config.toml
num_hidden_layers = 8
num_attention_heads = 9
head_dim = 64
norm_place = "pre"
norm_eps = 1e-05
init_std_down = 0.0375
optimizer = "adam_hyperball"
weight_decay = 0.0
lr_head = 0.00487
schedule = "wsd"
batch_tokens = 131072
max_steps = 6454
dataset = "wikipedia_en"
MLP neurons of a small language model. Each row is named by its layer, matrix (down: output weights) and neuron, and shows model dimensions 384-511. Each number is 200 + 40 x the weight over its row's rms, rounded and kept within 0 to 999. A neuron's up and down rows have the sign that makes its largest values positive.
After each neuron's rows, "raises" lists the tokens whose logits its output raises most directly, leaving later layers aside.

L5.down2167,211,143,167,163,209,186,181,213,205,149,168,181,198,194,256,158,351,208,246,265,251,187,242,216,264,233,194,255,233,244,207,218,162,213,132,221,228,217,183,205,195,112,205,225,114,197,204,235,244,203,173,179,196,163,222,256,94,216,195,251,205,203,199,190,184,210,153,204,136,237,193,254,202,204,272,154,233,191,271,169,190,171,142,248,183,257,252,203,175,226,171,196,228,150,198,175,138,221,214,210,257,225,258,228,189,212,241,193,129,169,252,230,210,140,217,215,238,154,259,180,168,204,190,193,164,240,396,216
raises: " April", " June", " September", " November", " December"

L5.down1737,195,225,179,192,233,217,245,216,218,159,236,220,232,205,100,238,251,321,176,234,216,227,207,243,256,197,202,242,213,201,245,259,154,224,246,165,161,290,179,254,130,186,159,198,306,243,219,243,199,191,166,212,200,264,145,244,164,220,228,184,249,163,226,178,188,231,170,151,247,240,209,278,139,179,143,127,138,259,171,234,132,215,248,278,226,226,187,144,79,184,208,235,221,205,194,179,157,265,202,216,186,142,247,174,226,217,192,274,215,203,208,218,183,184,215,230,184,214,222,257,239,143,223,195,201,238,243,217
raises: "after", "up", "sum", " after", "ver"

L5.down1450,171,206,228,218,204,109,219,222,228,161,175,129,225,238,183,233,177,188,254,227,177,186,258,196,214,224,215,220,145,228,201,256,192,249,228,218,136,178,241,184,213,221,182,196,208,147,181,209,260,156,218,172,118,243,173,278,162,230,212,235,247,204,75,223,257,261,196,130,235,107,210,155,165,180,123,203,256,182,152,113,228,223,161,236,188,174,184,209,168,159,197,229,185,226,191,145,141,251,176,218,222,259,232,220,190,253,231,192,263,159,173,209,215,204,207,203,115,153,113,184,180,185,256,289,206,192,150,184
raises: "ute", "ut", "yl", "arian", "ge"

L5.down1050,226,181,211,210,260,176,181,255,207,166,216,238,164,186,212,157,138,206,218,209,178,253,156,194,157,138,235,155,205,162,175,183,302,191,159,203,246,220,172,244,192,181,185,203,232,143,259,236,242,214,187,190,155,198,302,142,278,281,212,121,201,120,185,181,212,152,224,130,234,210,194,155,239,242,212,189,203,263,247,172,193,196,223,180,210,197,181,142,143,227,192,239,234,201,169,235,257,194,157,199,196,191,177,205,197,228,181,225,234,256,223,233,128,171,225,198,198,180,236,259,267,175,263,242,112,182,207,197
raises: "try", " themselves", " are", " were", " have"

L5.down1749,183,205,222,173,251,177,172,226,191,230,194,231,219,207,193,256,145,236,255,232,166,188,181,166,202,168,177,266,158,239,259,169,181,157,181,205,132,202,183,154,171,193,204,203,227,236,146,220,219,179,123,140,276,165,248,219,86,180,94,179,214,171,187,220,182,241,266,248,130,122,227,214,211,213,225,214,235,264,297,182,254,137,168,256,263,229,229,163,147,190,93,218,165,224,181,166,178,243,219,244,299,177,219,153,254,164,207,170,157,170,219,216,205,194,223,219,205,159,301,195,167,198,197,152,268,173,270,248
raises: "ative", "ate", "ating", "ates", "ated"

L5.down1313,181,219,203,240,231,270,208,232,171,164,211,282,167,151,224,224,179,274,146,255,208,168,207,185,160,178,195,185,171,218,246,150,213,126,199,178,152,256,193,213,274,191,227,209,237,201,153,245,182,224,213,200,191,224,289,254,208,217,146,184,239,180,157,217,185,207,186,218,186,260,156,188,179,168,167,161,226,240,183,270,189,264,240,249,175,240,206,284,140,175,196,227,213,202,183,238,198,216,140,255,253,254,167,154,150,179,175,177,235,157,270,152,210,214,169,251,198,183,158,248,228,221,123,232,209,198,202,284
raises: " have", " be", " include", " become", " create"

L5.down477,188,125,179,189,197,168,258,218,273,238,175,213,175,162,140,139,240,229,171,253,183,147,201,182,272,211,161,177,226,204,252,185,181,200,318,266,247,202,165,218,279,264,192,197,182,219,188,244,197,179,221,312,227,206,251,276,229,259,237,158,172,188,298,178,284,197,210,167,220,196,138,251,220,150,182,262,159,178,175,205,197,171,177,184,177,258,165,125,223,102,191,236,172,163,176,222,105,248,240,255,280,200,211,228,179,183,167,167,197,298,135,209,144,164,211,233,243,210,144,89,212,223,213,238,157,149,121,223
raises: "ical", "pass", "matic", "ica", "ald"

L5.down411,148,192,160,268,195,215,138,250,175,156,178,210,129,154,178,151,237,217,244,238,139,217,194,172,177,228,136,130,133,324,197,181,276,218,220,152,241,219,255,138,172,228,294,155,290,209,239,171,226,155,229,141,216,186,206,198,212,169,168,244,215,178,254,263,183,204,252,155,171,163,251,176,174,184,147,263,204,260,247,239,169,107,271,170,254,160,204,186,180,172,206,209,156,255,253,126,229,206,217,263,217,211,232,224,248,195,189,140,174,190,128,245,246,285,163,207,150,285,178,212,172,187,105,218,212,161,147,272
raises: "ate", "acy", "ade", "ates", "rich"

L5.down972,217,192,280,227,206,185,155,159,112,231,183,196,187,229,197,191,244,187,166,279,188,179,174,136,215,196,191,173,208,156,157,218,187,187,150,231,241,216,233,233,241,215,207,165,211,177,180,186,241,134,234,270,277,191,229,231,213,192,232,191,195,220,201,233,201,204,191,226,176,226,232,239,184,160,151,160,217,198,145,202,183,199,200,159,192,221,177,137,256,164,228,212,216,191,194,195,148,189,194,170,249,222,190,210,169,133,196,183,237,217,147,144,216,247,209,185,187,184,160,184,290,169,155,170,206,194,259,212
raises: " returning", " serving", " leaving", " spend", " destroy"

L5.down1221,206,206,141,229,220,264,200,181,156,195,233,249,224,172,168,220,264,166,139,174,169,127,192,142,171,152,211,127,166,158,166,202,188,167,233,164,211,177,161,207,253,97,198,157,205,213,166,197,257,200,244,179,184,255,183,154,144,306,225,219,223,167,269,169,224,144,298,172,199,154,191,224,136,158,237,252,195,174,250,151,160,124,246,217,240,232,206,190,168,246,290,194,180,225,240,189,173,179,129,172,134,312,144,285,149,203,263,241,225,191,169,163,216,209,181,117,191,160,232,209,163,215,203,185,225,233,141,223
raises: "ly", "li", "lum", "le", "l"

L5.down591,167,220,158,237,223,178,210,239,183,240,216,225,219,203,203,212,202,186,223,146,115,198,219,272,159,229,258,125,126,151,173,263,128,187,213,180,118,172,219,147,191,154,158,192,243,170,122,265,189,167,129,236,199,184,166,202,134,298,156,254,203,218,221,156,210,245,237,220,180,161,193,154,172,106,140,253,116,168,140,224,164,272,184,216,224,224,184,222,255,219,242,201,185,223,137,136,186,208,178,276,185,186,223,195,171,226,233,178,165,224,184,204,197,210,170,251,230,203,268,203,153,211,194,217,130,240,222,224
raises: "to", "tri", "pan", "tro", "t"

L5.down833,192,125,166,152,225,215,185,161,173,263,176,184,192,167,250,198,271,180,189,154,213,200,175,201,213,210,155,198,169,223,201,244,204,257,209,121,194,195,258,264,220,120,257,235,169,136,242,249,181,260,171,115,202,167,189,218,169,164,175,217,189,170,203,185,204,232,151,145,93,216,159,278,226,187,224,233,232,169,166,206,218,225,199,189,214,242,161,231,243,283,251,173,163,174,187,203,179,227,185,256,197,201,223,242,171,254,243,243,225,266,228,192,141,155,205,257,239,146,180,189,126,228,214,201,185,257,238,156
raises: "5", "4", "3", "9", "7"

L5.down776,286,236,259,179,191,165,202,221,115,131,223,229,159,176,174,240,83,230,191,217,242,153,131,127,165,186,143,212,201,173,173,181,179,187,178,171,125,243,192,229,201,211,179,215,212,239,271,254,156,207,179,252,175,162,259,150,184,244,216,140,160,181,190,222,209,206,116,203,202,158,260,187,194,219,166,237,235,167,176,196,206,237,204,270,222,247,189,189,157,255,221,228,270,186,153,232,145,164,194,254,249,205,194,202,184,176,144,123,263,267,210,243,239,244,203,159,209,136,263,187,232,262,257,205,193,162,260,150
raises: " make", " leave", " run", " take", " come"

L5.down751,221,152,202,250,184,281,192,218,243,181,216,203,227,178,177,195,276,153,212,161,245,223,178,253,140,278,158,106,209,202,192,233,231,248,190,180,207,258,116,169,195,177,195,118,220,200,160,191,210,235,186,240,119,185,173,164,223,147,248,238,188,204,227,293,265,154,243,214,197,187,206,222,154,196,192,181,182,195,227,197,118,181,166,154,200,209,216,139,161,108,170,181,215,222,182,203,156,191,130,196,283,159,188,186,203,163,191,173,296,187,180,130,238,239,225,164,185,192,207,106,176,122,208,230,215,212,244,216
raises: "ale", "ray", "ese", "ile", "ight"

L5.down133,271,203,242,182,221,192,174,191,184,190,224,262,132,194,185,231,182,253,156,187,177,245,171,210,261,229,164,184,149,193,175,213,192,215,206,171,154,227,197,266,187,264,169,168,247,198,246,283,226,200,188,158,144,206,233,213,239,227,164,159,265,221,148,192,250,249,222,231,211,184,159,210,213,141,183,223,192,233,154,210,206,119,183,272,152,249,133,192,148,163,178,182,168,169,205,210,139,226,201,196,180,206,192,236,141,181,226,121,200,185,226,157,266,126,211,242,217,159,218,168,197,273,184,236,208,198,171,143
raises: " are", " were", "av", " have", " provide"

L5.down1120,255,190,227,269,184,221,225,213,179,140,197,312,128,190,181,223,118,202,133,276,225,246,180,216,163,215,261,188,201,163,244,176,241,210,102,208,191,231,239,222,191,211,194,241,246,198,193,232,198,208,189,205,222,166,252,142,184,276,249,170,222,184,202,186,236,219,170,188,167,223,199,164,222,215,158,209,201,200,218,173,145,189,159,213,143,248,150,196,136,206,269,227,216,191,196,202,117,158,155,205,162,123,219,204,201,167,181,161,245,171,213,257,188,194,189,177,208,114,212,216,244,204,193,144,148,138,198,221
raises: " are", " include", " were", " have", " provide"

L5.down832,165,195,179,214,271,178,195,214,154,224,281,191,189,227,146,208,261,221,210,288,179,206,201,169,140,186,161,172,164,194,204,239,175,218,213,169,176,246,256,170,226,213,242,184,217,173,198,82,137,139,211,147,200,225,124,205,268,206,155,258,187,165,187,204,162,250,222,166,180,204,199,294,206,134,106,135,224,228,97,170,249,172,188,215,149,192,212,207,189,223,228,124,244,253,230,153,172,256,257,155,255,202,192,201,156,162,159,182,233,153,205,237,184,146,270,183,163,183,149,174,132,124,121,223,167,213,207,272
raises: "ner", "tam", "ana", "try", "que"

L5.down1062,244,187,229,194,207,227,210,177,299,162,233,164,254,228,141,235,240,152,255,189,141,207,198,228,197,224,241,243,209,225,147,169,255,260,215,212,256,157,231,247,205,200,225,273,189,179,259,203,256,179,206,211,270,150,181,163,184,176,169,183,243,235,193,183,186,204,269,187,181,205,230,115,284,163,211,181,192,249,158,143,146,227,232,195,235,213,289,208,159,202,249,142,184,170,141,202,124,275,198,205,258,234,176,179,202,223,145,235,192,175,113,191,160,76,245,138,185,177,173,203,263,172,98,281,138,150,199,221
raises: "ari", "ar", "arian", "her", "ite"

L5.down438,201,247,177,151,183,196,185,183,285,210,242,197,157,193,251,143,269,170,152,275,159,160,185,223,241,192,193,259,209,241,214,191,217,171,134,126,210,164,158,162,192,189,199,227,190,234,195,239,180,190,170,174,202,100,200,216,167,195,169,132,157,175,155,178,197,221,216,244,303,148,197,268,239,184,195,169,240,222,213,208,223,133,233,203,200,208,158,243,196,167,124,208,186,204,183,191,169,233,220,220,249,222,170,142,208,245,211,252,148,186,180,204,310,180,248,261,224,198,195,151,206,234,122,244,158,134,89,218
raises: "ent", "ize", "ity", "iv", "ities"

L5.down1320,221,206,195,225,221,171,153,217,191,242,195,163,170,153,243,237,356,185,213,251,240,173,181,236,161,193,169,191,199,165,199,206,164,197,212,181,193,186,224,158,167,136,128,209,222,179,191,141,211,149,191,189,214,168,189,205,209,152,205,176,171,229,139,196,210,235,187,184,208,223,207,191,165,204,267,179,165,207,150,210,137,281,216,202,223,190,193,204,191,239,133,226,161,226,176,172,173,192,247,303,167,177,188,228,244,188,267,217,200,169,230,176,138,231,225,241,228,195,199,216,187,174,207,150,164,186,164,180
raises: "1", "9", "6", "7", "8"